config.yaml
positions: "learned"
init_std_qkv: 0.0277
init_std_down: 0.0
doc_mask: false
MLP neurons of a small language model. Each row is named by its layer, matrix (gate and up: input weights) and neuron, and shows model dimensions 0-223. Each number is 128 + 24 x the weight over its row's rms, rounded and kept within 0 to 255. Numbers have three digits each. A neuron's up and down rows have the sign that makes its largest values positive.
A block is one neuron, or neurons of one layer that tend to fire together. Before each block is what it responds to, as a language model described it from the Wikipedia text at the highest values.

Description: Possessive 's and his/its after a name or noun, plus word-piece endings and starts like -ly, -est, ex- (weekly, littlest, exceptionally).
L5.gate88:121124157111130123066123150127095156132137098096118144144108118158142091126130152119117108113147173152122148106130124110116110135084126120096122147204128120157091097159177128130093124103062113158101129109126095136057118155126124126102147169106120193130131147121140143149152157115155119121117102093125159120114145165101102117130139151142121176119148111123120129125145142117192126121104076145144096117087126127152121136132122108141120084102098123126102123105121185161123162168126096151120140136142138111122120106130154169122147113104118126177108148112122124162167078107153134123180132131138128108135092117143116124108095133149112098085144132106147159152117128104133091122102
L5.up88:123081088166138125145105139139111105165070131054140129142148164131109149122120094091129085093085125142120154105108125139134133089154116119118106101092148089112085158134183129110121119140134131095129113095143114166140123150135134133115115118132173154143110133110105113122107137135119082088126116149103167078112169106108111127099127095128157081129105102166141090118113074129058121140134137106115128164116098147168103113153151143108136136133151118117134102133113128136132152124135128174084099116130072122138137129107125131133145142132152138150137131161155119083123152135115093135179117116155088130150143127138139148115112168135189144138152158134107118135097113143149146149159
L5.gate254:119165136131133158145113126154116157144146116150125125165152091089113160054104091161116085138140100098098155137145092124140098146135153141087115137104139128136117168158115182099105106188123162130138095162143095137080135101114070122097139127134167140099108121143164120105119140116149106137112107160138108143138134126150129127139134149106126083150123100177123079154141104123058115098120119123127097152135110146149143154114147132139126165083158105129086121149191080125114119153110136151159114149155139133151145115114118113147099161137150111137113138155114142112144138145118150128117134086134152111173118137127137046149123144124110131150117134129101112138141128096126103113132
L5.up254:126110126125143125131126107126102172193149118131136154152106097093121129109140123156156103122126108130127139152142083130098144120139140136104089142141154141174166153168119152114127127140120118079139135156120106138124110152129132124149102149123139101157084143138149116117153174102154146152131103120140081123143159137113125101139116128139132079125167124134115140176095130107074089116137135128112121152130126115138111121084135107148103140181142113154144136101102139125107117103153149159133169110134129167164159123127118128159086130120108103121125147220123114148168101132123128130135103115132165133157156114075097087141136121171125092138120158111156111173156163111137072070170
L5.gate273:118181162142087108126098139149148122122099154138128150161137139148090187163118129128155109137138105122146085129106145108117105119115106057153090125135168133138118138142126139095116126116081101123126137140144181104113162145138096073144075162139127118110150140139163118104161157147160123120109150110131124082164130142146144124136156129148168162162138160138140135147126155104169083120143066141085101105114107121100130141117164130146109118126122134188109121111137146071092136103123140146132115181129142109103144139124124134122143095098132115139154082164096128085096118126123135142150158092122125133170134169112136120106116149107106129133175144115133154099149138094122137141144
L5.up273:132107192119131092157090138128124079116157104121185167140105092137099099153119144120142113112164121136142148095137132126122152130132114125149067119120135114133105136125095113108099144144117107087109147137117146115125134152145120083098116171129080193169146119130140137091134148143122145111137133127088131125095112111141133109156176105164136108175173152148121119122117135092079117095095138135139108134124111130106148103091109098116146123160138142150126125117121145138083129166161145133112180147139160133138089121119092160177125095140117133110149151145179151088133109132122133128193145092108167132150138131123133102156088158162122142131116112120140131142120130066126128090113
L5.gate332:167143072148133138125139131111087145161121131130163186120140171127114159099115099134143113158133117148136156145143128156134093109152145193120161133154184120120092150141111109095122128114080108134102147118105114089127149147094087158126114169180162140137154121165122135141128154087146139139113132147145101169130115130132122155150133128098169161145138183129105097168124159151120156150150120099136085118138106105092149183131143160134143141140155082156094128111155154109135122126117141122159136112082167127115089171141092136144146118111132147129159124106149116124112159152108096157093180102136104129099112138148171105132125094121151109130165111135129128126104137123121120151104
L5.up332:097144117155131112134122145124089153178133128145130105091115153126134148106107078146144116121125098105092135145132107170144153130136118138129139156131084114137135132114137131103121106177114130152124148115110093143137124149121108127155148166161126144167156095129134096151146154120131148127135139126140116100116080110169093102135113171094139144150100110129079141160176119125093152184134100137119110081120118143110117154121070133105119148111136121121085110169115135164100132159065163117146096130132133134078131091106136148135114132129142113133134139138149148131158078159089172078129147135124117140089179162145127148176104125109099135131140081142113149131116175136070158127108

Description: Superlative, comparative, ordinal and quantity words that come before a noun or adjective, usually after "the" or a possessive: most, more, best, youngest, first.
L11.gate120:136192108144115134151144159105116132133161155109122145129129141138127081134096070145161087125097116104142145121123114087112140122143140106168120116150146115086166120162156125131121142088118134134112151160113128147124091153146138121111131140133108118160127153126148131088153085106148146150114131103115160088112138160114147155110098125151117108132101126130135118136122130123126124095124148148117142116125101158119082146144070108106129117132132110138177103125158139156110144052165151126143128126122138140131110118113088144119111112169140136141115113121136166129132112053106152112160129124122144147109120093189177116134141143111105138155166125177177166159151121194103171184147
L11.up120:097096114149111131091101119157164117165149128127149134096090218117124156094121120114086135102116152084142166122182166086088138123097136098116101126164125134112113132105156121099154116112110110085120168125092119130128100105162157129153102165131120151141112108127137148150107153147149140106130132105108113149093121092139145131118172104119110101142130127139105109098141079119089121106153126095155132118103116131105138172127133096119140198121111097145132137110145138210140141111152131131116139131089156141100114142150152102112176097103126121166092148133147138152129089178099112117133158101139134143154130142103128149134131117123133135113131131094114149125150134134183134102127
L11.gate164:138171122129126127119159162154073140127098163176104172190148117148102116136110123122111134148132171121119142157145134134121111094129155167116112126102125154106127144134152120139103153137126114153125143148116117131172140100147132108134132110141124089124152171153134157073157081108136129105123113118143178150147128141118140162092143113105146112146162125134147156094118197122143154128136133135149121100123137161127090136111125146064149099118151109100120092152108121119074127102098115147130133145150094112122151173132116167093140128112150106088101124100136142153144083163169113131137131119132121171157154138147138161120087147147153145091114120165136102091131105145120125206102
L11.up164:109109113140121158142116175084119168116120118125115139121133129110152131136131135146131117103123134148157134108099179171132117114120146143114131170158140080148100147118114129123145180112147131139166158112093106117112159128152112161158158131156103149104115104149152126121131126121098124080132082108152152142146137141187106097096132147132163117167125142154084108158134132105130172070164117148188082126081090133116113128117106141157122088090132131119127142167107108167089112129165111150116084117112109127117125109151130089099117124148141128156079149127104128090131091173138121164118115115177136144156152071135099128130085144110135115133151126116089137108133134161115113152100
L11.gate251:141138106099116150158145173143156159157092167094141146165146138152146123145069108127154110143068164103141130130158133149132091129119144127131066178100099110141100088131102111098133118104089126145153175167069144083162101135131143153134116144151145126155120168152136106113148129154118160095142111132139131121103097070149170146138140131104130123130170147119136141094151161156136130120147149123123118131099090098133126115124131123124161135143101106177118118117131129113161105125111137154147155162121139155124137125133130173130103113134153142162114140151110171087142093153117086148129129123160102127112160090152110100121114098138146117143139137184136088108104152110118181125147
L11.up251:155078136130151163149123129144134088129123114120093106188113121090200137115118135118110112095084139156119141130121115088081114135101123105137116107101130112109187147096124128073117134107123084152140134131090144117098104111101135099124131107112127127142147111165112114167146099106113129122090131141099124120107114133153137132097123093122128123077116161106086124110106139148131123103141076129196070117153120080097136149126126121138133100160113124140113102136130124138126113131165122177153067125129098136108118141146099139089132182109114112147105140119171155120148124123114109154153086127066108137133118117146151166105084118127156127123149132155102146120104166115119153133119
L11.gate343:118124120091135114117106170122111099143144138130123168088112169130133144116117143149128126094104142095127147091147147166143099114115118115118102141079145115115151150163165135093159144135133157148148169146135143112169127097105114142124101180106096136142129120168129115135143118040126133125136152108097137111150122121114104164122133126126165128126088133086116084079167139133148132094165160088156130126143149109125114162153153105143132127108125117132125137154125153133136136128123091145116189090102052135144145115124131114168192115129183123104144159142157158114156137146151109103164143086127095127131156121132112092120100118115170137120135129137156102115097166138134123176131
L11.up343:094147166139101159143145127154100121131159119117140137145064153101093124141091114147139117114126122126157138105155153129125123105124114170117125136153138136106130131140129086169168141132177111133157150122154084117142137115106119087098168134157094135137144155103136122138139152121073119056097098094124091115123095117166145141138145115082142102117127141125147109151123149131103105130115101149118042085120110128075157147106131137135168147126097125092115109110130147157120147107150152117114132142152173147098143116132162157094127115158149097170131087146086107115096133112129123168169139154109153135114128121135110141145073170128159132108135132107166143151118126146087104137106

Description: The first token after a complete proper name or title, often the subject of an article's opening sentence: is, a parenthesis (as in "(born"), a comma, under, =.
L4.gate332:105143135101151101107119135084098085113133144092140120125196116105109110166142153097113124123146180110130135148096140116124117141134115114154114157115128118148118145167159136099128128183121182134101126127154132077123081141163111150092100127102109102147127106122110135129114115150128132131138116103109164125154104110113126138113137108094171076154109132136141127122110114119144127136159055090166136140140112121125137101105095113157143143136152153065100146133097112132143154140160140146182116131105146143141111114115134149136122118143050112123152161104152098160146144125151156128151119147107194122120118095150115153132153135118100107086197091138137139164147124137112155121127
L4.up332:138108111063111091124101133098095071151156110123106112134131141098139105181116171111100159138121144142120084140088094135130112134133110093149096182162122110132089141142137144117116175148158173152110136119136119084134100127130136179100108110069125103151142140090144148131096116146137106128137079098155134127147127147102115132114147117113150117155102116088162129160099129110143165133140048139154171128135096135147167124101111132132130103142111175078142129078094114153128132141154117121134102098130128131147122127131118132138084104156084170130156162126153077124140116118144146145122128138081159137129116119095116142174144125142125144104144127123139138117149138148114144142149

Description: Final word pieces ending in -s that mark plural nouns or third-person verbs, such as powers, involves, compounds, rejects, culminates.
L4.gate275:083124155149129152172064125091109154094123126128116113132110139113145110142148149129123107147156082165156151111111153116105113143174117134150188152142112134106150152143118099166142137129162106148139099138109124078152118131091113110125094130119121096133115154094122063168129154128130115089142119069127171145104100103133125139142115121099147132128105151145139125138120145129114129097141125122120140149118130147125085113144139138160113121124101147126114100126132130150109120154106163118120127099112094105100134095154110106189108143126126108108124121151063123183132129104096183129141076128164131122138115140093057167131156141138128134095160132092170126167112142148119078130116
L4.up275:091106135175134121121123114104121155082102132160074138142118132140162129142114122105110152143123151113178125138114128133116132107137129128118141133132107113096142182113135118160161123123112110067096116162104146096137125115142109123095144133136088112146111143109105100104145135087119180135136130120107194127145103151155095159117117109075107124131113149123098128106112139108099073117115150144161130120156137134129129145134147110145095135136109165105112089112103176127095117109118131113123123095171118133123132109174141126116128149130144106137146131139074095155155113122123209155152116130124100137155125090110139119115180144163173180063139142129136087145126133133126141165185

Description: Final word of an infobox field label just before the colon (Edited by, Preceded by, Traded as, Added to NRHP, Postal code), plus prose "by"/"as" after verbs (served as, recalled by).
L11.gate19:133142160130111147101124175174117142130098089082136124076165121114138138115133151159086107113139169094112113150129138107130143113141155103187138111144133134184131170146184132144091138189104117120137165129104150122098137147130123164111130116170109138157141175118099146118176183117140137106127095125136135107121096162164112131118153157094109152126128170154121126119124105152170122145168081121144119098136145098109170125089133117117128074094145133157178127111140123143148084138135142142103133110097143151123143134095117136133161137190066107105125139153083127124127150122120129144160117133129119146123143140140132157148163148142110117131141112115169111114124169127135136137123
L11.up19:131094102111119143154084171116159146122124130126122167158140101118130163134141124123118128110095118136127124125111141107128071148143155144149130145083144106108128123128115152142122158216119101117144131133115156111121148116095117120137081117150164134114133134166165175123126107106139115097118119050153127106135098145161128121086137137092125158153141098120123120148143122111111158055145136113108150099138162136161101079133123128153159120140182139089113128162105096151149115115131137100138124119130106146142170110102128096123079179135126141136147123084114137122090100185173135119110125153129123117152145088137140131099072116138147112094107150156144108178135148123122136123127
L11.gate151:143132123150132137172129143113093112162149102125167135151143088111149101124138159130091096115088084125156128143123165126176146108120145119125121100085173137129082102159091141114144144144134164138120090126094136142107118142105141141090129146169096111165121107097142092101164137172157152145088120111134153127102128125145127111141108083108127134158132168154125132144114116111086170120148171123132144138089136138101120108098168101088116093095105117103088171094115124150089103128127151129120131125135119083095163122083143095154128087163140122094121129126171171104147143131122149116073129131148108128162150113111143135143102129154109177147111134125148111100158164104143150115141
L11.up151:095082102097098164119124100121126108176148139092199169127127133091127151118118088093133150109158114123143159095169162142158117147157163131148094103147165121092106173120100116146156110149120111126120089125097143120101139152126159106157109117126141154091078129151119101145127135096131125108091134170133153171130118132131153117103152154129080172119163094102113130110126128128154114160146151147149089158138134150116168151107132123114135077133124103146091152106172123110131148138153121098151133135126080176094085126151118114140126119134092136142147110150120106178113106147171134135124138165165125127120115132131098126148149135098097131124111094102134131155140094095136119127171
L11.gate239:132160149095123130108115104210063118121119150111113113165095123122110115129139179092100115099105156128094092111127158134120115132114128098116149102148153109135155136141106134099137128179115106079105103158131127142110097147195125171114119154143133151113121139159125083099145143125118137103104138168096124115140122138132181142148130149102121110137124116146144102142117081154124136148140145092144154117106140136157150155128136151087116105109133089129136129109162116146121124156151130102137129131193118183104140088126161124114163161160104099124125139201141129091124120165137148104111144146126118101112187142118147109166167164135123111122102119125107108142167136107123137150141
L11.up239:125134122109126090094112123123106036130141150176152145141155131088147117141106137158111163185168153116113122154106103140124129108138139120094083087116139094148154164118108151140153174130102136150065127116089141118063106137117117110147116152121122126123128130132121135168116131143146104135135110118151127103147086145098146108123133139150087135115146102095144121127131147177123076117147120075087140131140127140127118164133119113132101095123099115156113134132143145162125116146113116095133099149112154164104110097140120098109115154134141113107138124102132113130155153143123119130110141118138107124146158121091136129133206172121134144135144116160106070150171121080170125081152
L11.gate444:101110137139138116148137125106116130144132154122167117119141146119156205119166124134144117126085126144139189175122169122081115140126106120152129137135150132129117133145140107075137208121150109148177159113153119142098118135139114110100153120128117108155107133127123122122181161123167114118127113124149110100111085122126119099108150164175148165139123152165136124151147125183133175130127142118111149148095121138100103144154134099176148143117144139125125115125117114105114092125145121101125132123087125107140134124091112133157122178114102141103159165128158174095092090142100133130083121111101137101133150131107127122138143162108211105114115104120137106160166136130071151136126
L11.up444:124118124128089161144133096120142127129119111129090128146107104134126117143137130106129132149153152120094190100114116126124120109134131142118132151135192135149099148123046116168123128149158118132143116087138145150163150130131111160054136136143108102151123148117138151151167148087144147123137135125127126146133132107101118181120139133111116171124118132129163103127126135165059145135105143127166140101121111120091142178136133153133123101101136135163128142117085102109149096135139178099138108142120118159063174137179152124100153107106158113152164087133102141122079122139121143131156127142127153160104143123126121104205128122143129160130117129122099158102147107160156110103088

Description: The first verb or predicate word right after a long subject name, mostly "is" in Wikipedia opening sentences ("Litija is a town"); also infobox field names like location.
L5.gate157:137107161128137104142133080149121157110118114158143174176140088107111163150151097154150092136143089135138148118080089087103115104095145119107151136116156137088147091113084106115120109136120178163127119143105136126111120175138096166119093140140127099122141129110133136140124168111150175139176139116151140115136119086102134125134150167162139120144155148132102129095100135115105124104118139117140129117060121159121157126105122152171055134088139093116120136113122114134114120131149101102143131130144127138181124139149137162130159144141076131133159118128128117113114133098106149098135103168174125109143165095140141154126114196140125102106141140157105100122182120152153140108123
L5.up157:095096093138152088163156130132151141113138116146135146183130162156113166138135119160112115157136085105116131142114174131113157136118143124122115113113142159109139107138125132114106123184127125149108094152116133153109089127125058126112159123139129099100146169109154102098140170148118142165160105100101112121115106099155143128177122123107110125141133077123199146131136100099116120106121139125134163123085142090133118132127124134129120180067139111135121112110091095097094128123167162123116142125124098172118161155154116109170137160189139092159084088139140124140155154166114122159113135128153119102127140127181115131109148132136089122085154143151118109150125122139125141100118
L5.gate212:115147107144101132105120126171101093089102131113135152103170143135184137122120139117126070108115124132140154126146124155116101133151117143166117166167106125175104117127128122131128140151102099182107147145126162066114153144115129140134133155135115061137094151142072165182132136152120109137162129161134166131144167129130140150167138119131150105137125123125125159124109091101116114112077107125141178128145116109120121148145122109119128098121127154086100152145162151151163079146103125114139112162180162138129141073114135131135130150100105115104163177136100083108104118146110099158188146144105156118134133153103150110172139150137131121156111145103124113155124147127130109146117
L5.up212:116162125121124125093136164134060141121131128136126119083126162091105144105107160136130098129139117108071113117167138115152107113154144119168156131087133158133147153142140114131080158141145093125120143144128142099108129120110112114107157126154119101153111100138126155141127125144128072137154125126082150187145125058119100115143122140140099108143076131117116109132131110122140155144153122139113161156080116095186122148102121122134115065131125112157141164097101148147146138180102095087130148112084124163070121083110131151094116119168091098132092107155152121105148170178131123155122141157127109112112117117105134115147139104128116139144124138133146124132157128091123168115114
L5.gate265:135138163157107123165119132133113103065168102122133093135168129121159112103126164109105157119109153148145174097100141147126145181145123070155175117110188128122133141145142161156145145084106104117127112086112149094144133120118140122101090116076130097138135146118117150136136170087130109122125129149109154139131120124149075137097096088157103101127124140130078125125111108127118147145136121136142143111135085144089117159131080126104132172131079102119128159162128162129131127129145117149124186108052124147143138101083128119102152132095130116121149097100125112125130104132173143146145122120140109101120121111145119124106144130119105103115165145134182123137092097104163120118112
L5.up265:120103104121147134096088158130077125124150148115151140176131124161114163121157133148104124090103170088147111143110140125138106116122142071126113158137161131123127064149121131115078077106152131072123128142128119108134150079115118113121144127105110136103091118154132096179176154133111122109127055131132152121109137134133132138112165103140136073111095089122172125115126125135088119102107114110134145133127129130160136150135133093063145123170151141128158123105094161133152101147135109140112133084125184142081144093139132125123137125129120102138102146138133134186121120143138129105093089157094173133157115129143124130148139136150127146139147140143149105158167151095150167140135
L5.gate411:135117151095106137100148148120083099132147132099119134120135103149134133142115134119136108125113135152117113114094120092121119104136143071087066188105076129117119145145125136157090145127147166111120136154104139104124102092185153100103130128130122127113124148084134103125135138126120151178141065146099111144141126122144132142168136111141153158086184138137184109157120092110157127141109128168122136158104122152126134167122112075156114129131092131081133161145148121182088128132161153140155137113083162129097154107150104103105130110113094122097155137103146152150119119134136131124136135132122119133161163117132140139126133123168112119133137064095149162177175150125105135148111
L5.up411:097144163123131158064111116119069134110146132093157141096144117116117110147142158104103157109148102103125109141146118141092110123121112100127129150119080111143106115132129135151121139147105111178071124175106106106095123129106133146139152135125091102170131117120134119143166153111125119123113120126116119146118096140157109128060104130145169125173108090106146166114140153137124140100117171154147089130073136171170136128167144112144141151129144106137126139143109176118102123126138155163159086178123123169139098130093159116088125159136133143072130151160125131162117113105133116149137158113148091102142117123130181163124148101154135129154133101133131134159173159096115124142163

Description: Apostrophes and 's right after a name or noun (Madonna's, Dean Foods'), plus en dashes and hyphens following a word or year, as in 1769–1838.
L4.gate168:131131123129139150145112104129141109101122116142115096129143109125140126108165146116106110093117139158179119125134129120108110115126109130128149128134106156125122143129128178134217134086115106129162142184113127085134094126107099156188093136148123127125068135100104115150119146102123104126094121119131117137099135115092117118128146166140112132159175091176164121127151140090193126103078109131131111131135125191118137158127150147144116126148114135156122109135135130135115132118117105175162147140171117137132118167129156178172101123130161087143163137149117142123121121124100116135159153128106104158158154147110143185119141151166165142111125132128100128115036134129122115120143
L4.up168:105167168134101132122116102140163111134148087149152118139177129149106117140113139120114095127115147120109127142094167093137126113136131100168148136143090117127105119149148137159145096073109148126115150094162097103119104147155112153156139118060093150152136107106144154137118133142122165132097111129159115167121128129140136158151109142161154144151160139172169096137114079127116146153115108153142076138123135183123169150109146136149109143118124125145169119164142165156096141092143083125129135114130125088163145173128137150130133085131088119136155133136149132144184147091160157179137121094127116132120149124091100148113127127154160129120142188157113100165105118157130132124162

Description: Mainly the verb right after existential "there" (There are, there were, there is); more weakly, plural or verb endings like -s, -es, -ations.
L5.gate120:131143159099151134166133112163130155127122135164098110141108145134129146161107149120147132145115148115131146171120143132111124121116152140118123128124167115123133172143057145141135132116056115120171177106127096080141108102109149087120125152132152118112129109166149103093141167149092078129116136096140165103112123160134167117136142110093115141163135134089140118095100125138122125094162137100143132093135152158135101137109131136157124131080090134067116129107128092096109111139145152118120061131165135136141162101149118127119153128126178128125118104165121106131107069125130138138060133138162131116079109135139108106093098109112149101139140181103124126122139088107118116152137
L5.up120:105101099129124115163123121129080174139118159132124146140107176143123140162146147157103122073141137096091180151072106140084110133111151125131111181130208118136166133159094124133128120134090110109195141111133130136111102130159112093132115134147119132118116086143135087123118185121118135134121119125116120102118160147147113099175118149130118141125147129099141114097128104128134127129146129113132153136094117118142118118078091107126142138102088158084150148133132080135123119148126151122163109129168140103106137088130111097110119111097128132167099116149111118098132089137153136092162145122139122122124142135109106122169141104192124133160105104134148119113182135097121141096068
L5.gate269:143130141123107137133171154117065094119100158177101148103125152140096148113147144123102137104124148119107096130131151148077119103124172072143130118133170139103136110157086177159141110117133132107135135131091132116149120132116091082096137094136110153119130178132107103125150107125121155155161174086146102085106121134160102133114125149147137149110153118104102160132107183118175113129114113117108120103154106118171103144151149107131130111156093167123172071104122126133092077089128151146107143121141120129082136111139115141079099088150117139118104139160131140117137140138167124150085142153157129148141096165135127145157099089166134134136137105142102114140127123121143130165133
L5.up269:117109135155108074116077130126154147099156103118115090096118126142124101136151130169125141123157139123120145182082125159115150158151141135121090159124208122120170124123108082155152139104132132111061123165091157107128112098089142103135114151141134149163149139137139075087112138120184139155135092121125161084128130134131097121123153134140073144131140141165120151092124123120148111108111124192119107105112109130145154105137143140135054131054125176124121128113143162141103122139112159112101132123117137121116129110146099099106134142120143137140112112114139131138139137138136159117118167104136126107095130067152134143131108095091141112143128106100134116128130122095126104114111
L5.gate297:185113140144127097150147140093090188103132118136124107151106086135123158148163120086114097131132129138136062174156159142085119147092106106122173118141115135152128195127158103156129103114122083134111110107151133106137169125095113110110123097145074099098131136124114120124113120112123146169111135104156153106127102135111114134142090118116141108134147131114124126151172119155103113145166118120076093080165110103130111092145136129122128141077117093112128090142121178146105116128114124145103090117150121131135117099113146150105149156136098123147138073127109063129103102106112164144150111122129096161118088136139105112104103124089149151129086127142115131131101145135139115155110
L5.up297:108150158091133128125088143104139152132105124157152111161143140069098103128132124098136086153129128132127133126116181137131127100112109151141150176120124171159151142142130128119135106125156099137134094125154138123121119123076099093119135141153175088158130135110082099128148188145126125149116147161164123150167064144132162138139107178120169184086117090123158114140137183112118152057151133157131133150159131152144074155159139106106110129153090135136130182128108145152124135130168110112144086124119110106142145118137122113158126125130117116127132133110066112125105123130102135160130122118112150127124130124096112117139150110099135101101130106084143120120159121156160133084113
L5.gate442:135121162136169135145121116124088147109108133122116137113109120119158130116140097145090122119157098147123107130107199138090132168111142107126141125142151086067150158140156145143140160147158128146122099132115124125135135097155120116087120170138084131084150129144091119075154104105061168140129130126114210157099121148152178119126122119096131145146121126179113097069123144134135100130116108103123144146168127100083130136110114101137087116104095156163131149136143136121099097112130124119137138140139117130091189109135130108166097079101137119157133109129126129113102122160111153130161141125098128163110140158115145115142139158128135122189129120115147143115125118085149143113104
L5.up442:110123152166175151178075117121137181116109146114136120127118087112125145135164149122120102124116150099115131115094152118134153104152152139091137152131146189091133167129074098091136115126105136110139081113093133112131107102114132099163076110155130127139129099088130071151116146139112125151114084124152156122159155137113144088162100129114094139100142151178170123092141114141155119097113152138142130100118096121125100121155134085131144145186124119146096124119134099147096118140144158135109114133118136152136165108112121085111128128117138120104144144112047141161121169124136125118145109136162134132113149113123133096134146136153121133078191150119155123143146135093096143134120